{
  "n_layer": 8,
  "d_model": 256,
  "n_head": 4,
  "n_kv_head": 4,
  "head_dim": 64,
  "d_mlp": 1024,
  "vocab_size": 2048,
  "activation": "relu",
  "norm": "layernorm",
  "norm_place": "pre",
  "norm_eps": 1e-05,
  "positions": "learned",
  "qk_norm": false,
  "attn_scale": 0.125,
  "bias": "none",
  "tie_embeddings": true,
  "parallel_block": false,
  "init": "trunc",
  "init_std_qkv": 0.0421,
  "init_std_o": 0.0421,
  "init_std_up": 0.0421,
  "init_std_down": 0.0,
  "optimizer": "cautious_adamw",
  "lr": 0.000879,
  "beta1": 0.9,
  "beta2": 0.98,
  "weight_decay": 0.0,
  "lr_head": 0.00458,
  "grad_clip": 1.0,
  "warmup_steps": 336,
  "schedule": "wsd",
  "decay_fraction": 0.729,
  "decay_shape": "pow",
  "final_lr_fraction": 0.1,
  "batch_tokens": 32768,
  "seq_len": 768,
  "doc_mask": true,
  "z_loss": 0.0001,
  "train_tokens": 214100000,
  "steps": 6534,
  "dataset": "wikipedia_en"
}
MLP neurons of a small language model. Each row is named by its layer, matrix (up: input weights) and neuron, and shows model dimensions 144-239. Each number is 128 + 24 x the weight over its row's rms, rounded and kept within 0 to 255.
After each neuron's rows, "fires on" lists the tokens most often at its 100 highest values on Wikipedia text that the model never trained on.

L3.up425 [143  88 170 120 121 123 128 112 123 127 143 107 137  89 100 127 134 175 114 134 140  81 119  90 143 132 115 105 145 162 112 117 133 163 106 121  94 124 158 108 149 148 117 138 115 119 134 101 125 142  80 130 109 129 140 125 124 125 138 149 129 176 136 136 130 141 129 146 143 134 127 114 158 172 144  99 123 154  95 121 121 157 139 102  79 139  63 106 197 149 147 106 131 119 101 137]
fires on: " may", " station", "W", " town", " ft"

L3.up720 [127  99 160 112 121 132 124 120 141 187 159 103 122 102 137 121 127 130 143 122 156 101 159 124 125 100 157 115 108 158 142 119 141 169  95 114  89 134 169 147 150 178 124 163  98  97 162 133 164 103 130 146 131 175 123 110 138 128 151 123 142  89 146 104 126 135 100 121 132 134 141 129 148 125 123  94 118 127 141 148 121 127 150 121 129 148 122 115 116  76 130 154 132 117 137  95]
fires on: " educ", " cor", " crit", "duc", " polit", "erv"

L3.up599 [158 118 134 131 131  75 141 116 168 145 161 127 109 126 108 191 142 142 192 154 120 115 120 157 111 133 131 127 109 176 131 109 119 103 173 173 103 106 125 109  95 143 128 126 107 158  80 161 183 159 124 109 127  98 154  97 144 130 126 141 133 125 165 141 127 127 176 146 145 122 136 134 142 135 160 145 137 135 109 124 130  88 132 152  99 115  83 118 134 137 133 154 118 133  67 111]
fires on: "est", "port", " (", "land", "T", "C"

L3.up583 [125  94  96 121 113  95 156  94 149 126 151 106 126 119 142 142  96 157 113 114 117 135 121 150 143 104 110 148 115 119 154 134 111 146 131 102  98 130 113 121 131  94 138 152 138 120 119 143 179 131  97 127 107 158 157  91 130 128 135  81 129 128 131 163 144 149 108 139 145 103 172  87 124 138 149  96 115 147 156 160 102 124 148 139 115 118 140 123 142 100 151 158 102 155 116 152]
fires on: "iving", " based", "ame", "ive", "arried", "ing"

L3.up238 [ 98  87 136 130 125 130 150 121 109 144 131 108 152 144 129 119 104  99 111 158 146 109 108 121 136  94 103 135 134 118 121  87 110 136 103 124  88 118 125 137 139 111  99 162 117 133 142 116 116 179 101 155 130 193 112 116 154 133 183 122 118 100 126 116  86 148 100 136 133 130  89 134  95 120 152  80 141 115 180 133 132 163 186 167  90 112  91 125 143 125 116 162 103 125 129 114]
fires on: "to", "ath", "ists", " career", " life", "ge"

L3.up428 [137 124 106 160 156 129 101 105 174 131  97 137  76 126 138 146 110 157 127 109 115 132  95 143 125 130 125 128  96  82 164  86 153 114 161 112  84  77 168 102 120 134 150 125 173 106 138 134 118 166 159 177  94 114 129  80 135 116 144 122 101 127 139 158 134 137 119 152 145 141  88 112 104 107 130 122 109 142 157  82 122 131 152 144 175 113 133 151 168 106 114 136 168 170 128 145]
fires on: "ld", "ind", "ond", "ront", "ad"

L3.up214 [140 147 106 168 102  79  83 154 111 116 112 106  93 120 110 137 144 120 128 131 152 135 137 101  93 130 166 158 112 128 107 167  88  67 154 137 139 145 153 154 162 103 111 154 133 143 119 125 136 127 110 165 124 105 115 114  95  90 129 140 141 118 190 120 147 148 146  75 133 146 143 161 105 162 167 114 149 118 132 137 104 128 110  97 119 125 147 165 152 107  72 178 131 138 129 109]
fires on: " cre", " str", " sy", " hel", "iber"

L3.up958 [134  98 139 102 127 132  81 154 110 127  77 137 149 119 173 116 164 167  95  97 114  90 164 131 143 107 134 142  96 154 135 118 126 136 126 144 127 143 190  84 130 120 122 155 184  97 132 164 111 141  77 102  64 105 134 125 148 151 122  96 150 144 138 115 123  87  83 171 122 135 156 102 135 156 117 109 122 142 143 156 133 142 115 131 129  87 139 121 150 123 139 167 148 130 131 138]
fires on: "f", " F", "-f"

L3.up990 [103  93 134  89 127 135 167  94 132 107 143 143 103 130  99 173 135 114 142 112 169 156 111 143 121  90 143 136 148  93 106 120 108 131 162 104 122 148 164 148 129 130 135 131 122 109 141 129 112 105 134 106 152  98 148 163 132 109 148 121 149 150 129 131 131  95 111 142 140 125 123 140 173 124 123 204 148 129 131 112 132 142 141  88 112 163 133 168 159 108 134  91 129 129 160 148]
fires on: " —", " sh", "\"", " s", " may"

L3.up623 [157  85 116  98 112 159 109 159 140 100 109 131  84 158 150 114 127 130 138  83 115 134  73 156 133 106 145 127  72 173 121 154 111 164 131 109 111 106 129 148 117 155 113 163 125 113 166 171 144 146 187 119 125 133 149 128 134 114 115 104 138 140 146 174 144 118 131 121 152 121 145 111 132 101 159 156 139 110 109 140 118 102 133  98 122 151 121 169 169 136  88 104  96 127 117 104]
fires on: " and"

L3.up602 [167 135 103 163 139 124 109 116 136 125 134 150 141 106 143 127 132 136 109 121 141 124 129 101 102 118 144 105 152 147  81 119 140 122 110  89 117 161 100 105 125 119 158 124 105 152 123 103 146 149 115 136 110 156 136 109 152 151 124 110 124 115 157 117 139 172 139 119 128 126 120 137 113 114 176 129 108 124 149 130 119 136 157 100 107 143  95  80 120 110  88 124  96  84  78 140]
fires on: "uring", "ust", "der", "ther", "ist", " has"

L3.up368 [150 152 157 166 133 134 131 140 142 180 116  69 159 139  90 126 136 123 142 158 148 106 141  98 131 122 129 123 119 132  85 105 131 134 140  90 115 180 111 106 129 159  92 139 117 102 124  87 153 138 128 130 102 104 154 108 124 114  88 153 130 126 143 170 158 136 141 166 121 136 135 165 145  96 111 148 136 123 105 114 156 108 126 149 103 128 168  90 154 110 139 130 109 177  90 112]
fires on: " l", "j", " L", "L", "ilm"

L3.up807 [137 147 124 109 150 116  90 118 116 170 144  97 150 151 161 128 137 122 103  78 154 140 130 184 163 113 145 144 133 130  90 140 133 137  92 146 142 137 127 164 101 117 101 137 138 164 139 146  97 120 116 141 107 157 126  80 125 139 149 101 152 146 178  96  94 145 132 141 161 138 104 164 108  99 165 120 123 184 107 108 104 147 133 118 149 106 106  81 100 169 131 132 134 112 144 122]
fires on: "ri", " Europe", " sk", " Ge", " Je"

L3.up650 [133 117 111 122 147 123 101 138 150 107  83 120  87 142 155 131 163 133 156 117 139  67 122 110 146 107  84 115 129 153  99 134  92 114 143 107 116 155 117 161 119 105 116 143 148 107 105 133 120 128 130 151 126 137 169 159 146 130  75 187 124 129 138 143 156 160 130  94 123 135 125 142 131 146 158 125 139 162 141 107 122 150 110 125 116 141 121 122 152 108 116 140 146 113  94 118]
fires on: "t"

L3.up534 [149 106 137 123 133 143 105  77 113 134 135 126 121 103 162 106 113 143 127 107  92 201 143 125 138  87 145 155 140 155 128 143 158 138 175 111 135 130 123  77 152 123 120 133 138 150 132 127  63 103 158 140  84 145 165 121 120  92 134 172 107 117 123 147 117 167 154  94 136 138 106 106 128 139 119 143 138  92 127 146 127 157 169 149  94 133 142 153 109 139 111 133 103 128 153 100]
fires on: "'"

L3.up405 [122  88 102 119  93 151 125 175  98 124 128 134 109 116 132 157 155  90 151 144 149 107 130 140  95 112 125 163 150 112 130 106  93 117 153 148 118 152 183  98 121 121 102 163  99 116 167 149 166 153 137 133 109 130 123 151 127 150 127 113 170 145 132 141  99 114 199 123  90 139 168 126  95 111 131 162 129 142 160 109  63  88 109 117 143 138 150 100 117 127 113 130 134  94 134 142]
fires on: " E", " e", " and", " El"

L3.up797 [137 159 140 112 111 132 134 130 122 111 117 101 154 126 126 147 169  95 132 129 141 144 115 170 163 113 134 132  97 125 141 129 101 130 130 145 101 105 131 117 119 115  75 137 157 165  87 133 145 149 119 175  90 134 123 118 121 120 154 136 126 195 110 126 129  95 151 163 140 142 102 135  81 144 177  88 102 121 143 135 130 117 130 153 124 149 104  95 139 127  54 133 155 100 132 100]
fires on: " Europe", " Lou", "ross", "ston", "ington", " York"

L3.up155 [107 148 126 116 135 121 200 147 116  95  72 112  86 130 125 141 149 128 171 134 142 139 104 118 109 128 142 115  71 149 104 141 112 137 130  96 131 154 174 126 119 147 144 141 143  84 131 132 115 133 113  95 147 128 131 209 101 101 103 146 134 175 105 139 170 112 125 118 134 184 156 156 142 145 143 120 137 128 149 143 141 186  93 141 121 130 138 119 148  97  73 142  91 124 138 115]
fires on: " Th", " Par", "Th", " gr", ",", " Division"

L3.up90 [ 84 133 115 170 111 113 119 106 186 135 143 114  96 130 115 132 119  94 180 110 150 135  85 150 148 103 127 169 165 137 130 107 111 100 172 136 115 166 143 143 169 160 129 153 137 148 131 148  95 141 178 171 140 189 148 130 178 121 103 190 103 104 160 139 137 154 121 110 115 147 149 107 113  98 148 128 111 135 143 124 108 152 123  94  93 130 127 117 158  67 124 100 131 160  94 132]
fires on: "on", "resident", "ren", " by", " son"

L3.up308 [160 109 143 149 108  89 153 156 173 103 120 131 107 113 172 145 148 124 148  63 145 140 166 130 128 123 147 149 106 118 106 112  98 157 154  90 141 107 123 142 120 165 108 108 148 153 144 137 141 156 127 149 118 124 149 139 145 118 163 115 158 102 129 137 126 132 109 106 136 146 100 157 158 130 119  86  86 130 106 134 110 128 123 170 122 103 112 164 127 102 122 147 188  99 148 152]
fires on: "end", "ev", " career", "pp", "eg", "ss"

L3.up638 [106 161 102 160 102 101 127 141 146 115 124 107 113 134 137 147 143 132 138 159 147 150 142 134  75 114 104 115 140 153 120 151  97 115 165  72 134 132 159 161 143  95 110 134 134 102 144 140 147 110 120 156  83 119 128 138 138 117 119 164 128 117 115  91 158 128 159 112 165 144 133 156 140 128 158 135 119 111 146 123 127 128  78 143 164 127 137 119 180  84  77 172 107 140 161  95]
fires on: "19", "erv", " Br", " opp", " str", " ar"

L3.up326 [116 115 163 143 143 123 120 151 107 133 105 111 130  70 115 130 133 158 164 115 169 160  83 117 149 114 131 138  92 147 112 159 150 118 141 147  73 101 153 151 118 111 118 103 118 112 117 106 123 135 143 129 108  81 121 165 101 113  93 142 108 146 110 192 126 114 128 163 137 137  74 122 135 168 138 153 118 120 117 104 165 100 134 162 110 136 116 131 131 117 140 121  99 162 109 107]
fires on: " her", " new", " New", " may", " were", " |\n\n"

L3.up353 [138 153  98 141 128 112 173 149 104 153  98 122 122 139 122 167 140 110 156  83 152 119 126 147  63 126 159 103 148 132 140 130 119 140 147 169  87 138 115 191 150 121 117 130 122 130 127 107 155 110 117 120 102 119 133 131 104 113 126 166 124 126 146 126 152 164 172 160 163 160 151 113  99 132 179 115 137 127 141  44 113 143  87 125  88 205 103 113 154  99 101 158 128 136 127 128]
fires on: " and", " polit", " organ", "olog", "resident", " med"

L3.up342 [111  96 108 144 129 165  84 183 137 128 100 101 157 153 113 153 163  79 162 120 118 127  89 148 123 124 124 168  99 115 114 111 163 116 117 121 145 148 133  95 129 141 116 141 162 165 123 127 142 139 135 146 121 128 166 130 171 176  68 157 162 132 128 132 142 121 129 126 140 138 147 140  70 122 107 120 113 183 124 112 113 125 107 143 111 128 125 148 111 132 113 172 110 175  92 123]
fires on: ".", " Best", "ilm", " film"

L3.up40 [108 133 110 109 128 120 122 133 137  99 145  70 123 155 112 143 104 139 117 139 113  99  82 100 157 102 107 121  79 143 156 107 116 138  92  94  90 144 137 117 136 140 104 133 113 144 127 149 136 120 183 133 131  98 152  87 180 121 122 130 124  91 132 119  92 165 123 189 168 132 125 109  87 142 112 111 141 120 117 129 112  98 157 160 134 101  85 127 163 106 113 189 129 156  96 109]
fires on: "od", " For", "ad", "/", " for"

L3.up578 [140  92 124 100 114 140 150 156 141  83 107  93 130 120 127 133 130 124 129 138 179 106 104 206 118 118 124 151 103  71  91 128 170 200 148 121 106 128 107  98 164 107  91 129 110 157 135 112 133 103 110 185 113 104 119 166 162 176  94 130 145 111 152 145 155 110 151 106 122 121  97 135 138 142  87 107 143 134 158  92 123 127 125 134 111 125 163 144 119  98 125 121 141 103  91 102]
fires on: " det", " comp", " ch", "em", "M"

L3.up195 [179 133 108 121 101 112 143 117 143 147 113 110 111 132 129 153 143 154 120 139 102  86 132  98 153 136 152 154 141 154 113 105 124 138 150 125  86 161 137 128 167 160 123 138  96 125 117 111 119 123 172 164 150 153 147 134 138  79  89 149 192 140 106 155 129 127 112 111 176  88 128 138 131 132 146 153 115 138 155 107 121 104 144  76  97 115 142  87 119 122 121 132 122 121 141 120]
fires on: "t", "is", " feat", "it", " do"

L3.up878 [173 117 101 141 103 109 127 114 132  87 167 102 137 107 169 130 118 161 138  90 137 219  96 122 141 119 154 112  84 112 124 100 136 113 111 136 100 138 158 105 144  99 146 133 159 133 149 140 145 133 105 113 141 148 125 119 161  92 115 102 119 130 149 150 156 143 149 162 138 126 121 118 144 141 183 115  98 134 127 119 112 119 113 133 124 100 105 153 123 164 110 172 112 137 128 109]
fires on: " part", " main", " cent", "iew", "resent", " member"

L3.up978 [161 162 130 128 118 182 127 111 137 156 130 137 140 107 122 102 155 101 164 126 143 194 122 112 107 108  96 133 101 145 132 144 145  82 145 120  93  96 168 160 122 138 125 148 111 144 143 105 163 147 101 142 124 152 162 147 143 138 108 115 146 138 161 149 116  80 128 134 113 125  94 111 140 136  87 129 107 131 124 135 123 124 153 144 120 136 106 153 137 133 160 111 119 106 121 106]
fires on: " all", " end", " tri", " not", " post", " kn"

L3.up756 [125 123 160  89 130 166 160 125 168 113 165 134 120 130 133 102 118 164 140 127 112 118 160 132 119 106 118 114 100 141 162 134 149 119 113 160 122 124 105  81 106 111 135 146 112 136 104  95 121 107 132 121 132 104 150 149  96 111 129 193 163 136 112 100  76 141 133 139 124  90 123 125  93 153 136 137 103 132 150 146 107 109 134 109 142 136  92 144 115 100  92 146 137 104 114  93]
fires on: " Sw", " vill", "ac", " ag", "ott", " Rep"